config.yaml
num_hidden_layers: 13
vocab_size: 47913
norm: "rmsnorm"
norm_place: "pre"
norm_eps: 1e-05
positions: "rope"
rope_theta: 10000.0
init_std_up: 0.0237
beta1: 0.9
beta2: 0.95
weight_decay: 0.15
max_grad_norm: 1.0
schedule: "wsd"
decay_fraction: 0.697
dataset: "wikipedia_en"
MLP neurons of a small language model. Each row is named by its layer, matrix (down: output weights) and neuron, and shows model dimensions 192-319. Each number is 500 + 40 x the weight over its row's rms, rounded and kept within 0 to 999. Numbers have three digits each. A neuron's up and down rows have the sign that makes its largest values positive.
Before each neuron's rows, "raises" lists the tokens whose logits its output raises most directly, leaving later layers aside.

raises: "ika", "ica", "ique", "ico", "ik"
L7.down112:528534501464486490542506448428508476520486491557541549432503467444521501473478538540504579490563469469498469507472472521503533526513517591463470454578512434451469529490503519488527482483427511593459486544534372511492516407496543435527491498544492545491520527515498544538595544514463559516456449531601449464491549491493487480518499528492489460514475421444499531475555447518555470491508

raises: "my", "est", "rog", "ca", "ington"
L3.down632:474519508479446521462437557498423492490459535510542546507409493471528424535515553565462530548448508486483489537537541476414537569422481517459488521512510450530559553485541441515538535450478513513484550511494436407516570486471546501472561462454520512494446515483476461512505495483499502523512474444582484518455568488462518447500494485530614489595562565555494500532487443568511550487518

raises: " laying", " saying", " throwing", " making", " taking"
L7.down618:544515490530504453514503537545509505461543457584484482536453512528483534467535510471458424516466572516487586501491473511447466500464412501513517491455445413526511532455480552528472525508475543481487497497549528488535485535549504477450447474540503511491463443562536482496436533455497503490515491489580476476488507506418484516547477514526581529413451578501480501487521487484462472538474

raises: "is", "ud", "ury", "iss", "illa"
L10.down1053:446528500503553488446524529490459440450501542555475509514477480495488438546548518554497520453537416454472542513430546507466570434598530525443456461533527517477554440523448552476524553507431508516493463428538414528503505512468553518513526472516516507489517463479435496504526497506542571469515478483504466517517463566510523456475592494510488408483489498504526435536564493555499516427469

raises: " chief", " director", " Director", " manager", " commissioner"
L7.down670:428536461516473434503559565459535509516504483546492488508524529429488448540540534510513483432487512500546523511633451469517520468529452568507459480515502488502539543552516550482469526571486496466467461478481450505492551519506530443468468461544498485507551509530508519474491461490549460510491537505447461486508486516526450589450488529481542579523492566532481517458581459485480468476497

raises: " trophy", "Players", " team", " tournament", " league"
L6.down675:581510498515481497447530577453484514520480491464456523499459572473449499495535558469471462529530471460527500424509545456548543520585468488542426533496513460429463521525492509517455487535465477521506503522520475475556451520502484490425485483479506497445466531463505530487520458519547481511467467522368460499517520446511563480534503530483516495536440506500536507525507462484506479486488

raises: ".", " (", ":", " to", " by"
L10.down388:549515563528476461464475449495517519604505501597517473528464469498479491500534518535499472515512519544430483426498503439499485511456489515556481506518441462461474460481438450483489594430553548438470554528560504513557484486483475540470494531489486497499516507447464467478484514514495476532513462455557489504530520461490525511481444475508463544486465478476515451524473531494572542474565

raises: "her", "ing", "y", "que", "field"
L6.down771:454533541478444501447504504437518477440465414472497528502515493504529507431495494488494493475467549512483550495468445486510499498505475444559482473494471605443526486514532519512555491397479430480482427461443539508499548473547515585423480551464472476574525513532519542517507578461530514495479503552422528463432551529478518493450515564473516509451543398477538547556441477488517521503476

raises: " W", " D", " L", " H", " T"
L10.down386:522479531485508511460461523507483447454481547531505490547437485511477564516417478530517495541505518519508484504508454529497566525475533496519456460541525444465501474536466503475493538560565539541560463417519476405486475526568512485465474478517513545541510461491503489460449489513540463531484504468475474459484432615499464501398542475466459486461490624437436501515470540499503438473498

raises: " and", " them", " initially", " they", " the"
L10.down416:516549475480523550513541502471452430532512492404469495481550524520599512497486505517438415445445469555399470490520465429489516489462492497471510422461517562500592550506484445524437505540457570463444488523463539451520516430568455481541504490576511510511524498501449471453524517497531459530477530498479414471448577468482553507490480537475425518513522494460538483536473433518468547421456

raises: " children", " issue", " sons", " Children", " siblings"
L10.down715:530522495489458500459473529465535512457490524478526461537580477547549459490495487449444522470520491532511524454425496471452521466524511475473442447501506534494546394481540497493514494553499537493504477528519573483459464436500553530423498499430514447503469486586514469456504472475493501576500482491533450534527524559478471428570498461445474475552496499390480508476462515559470519491467

raises: ".\"\n\n", ".\n\n", ";\n\n", ".)\n\n", "\"\n\n"
L7.down1228:559476456484470499457530504526521484520436492472468541572460447438513509510485445512440534509532503523493523507515477428495453508477572458498454522410509489438426533544520513538445536466503558535487488525518511475424481483543507445463449537537449474458501528511508510499589514512504504531466507530466456508477498598497436451605553491523552487497489464537437497481514504468442553402527

raises: " closely", "ace", "anced", "ational", "oub"
L3.down1191:501511468467517503495436536440489513559483486418485451474484470468519512485441554554492547496541454555488523517510455450521505526455502478492510527522542444507450516513555457488450525496489476495517577512514454477465488460516502519449555483558521523537510555509516446451489551486533483491525509508575511464490457558513457544527505471498486414462476535573448548433449446509521569449495

raises: " was", " has", " is", " meets", " takes"
L10.down597:585436476514506469495431618572578470540447455472487446526389441506465480541469454468513539454511470550491540468495542546480538494545505511505546443438476493517506511439417560413519498452522510522573484500480479503538536442459510521499472434471472518477586558568465463514436468503484436544577502495481445530527536502591427492466556530536502526501491534530480481465482509503544530475514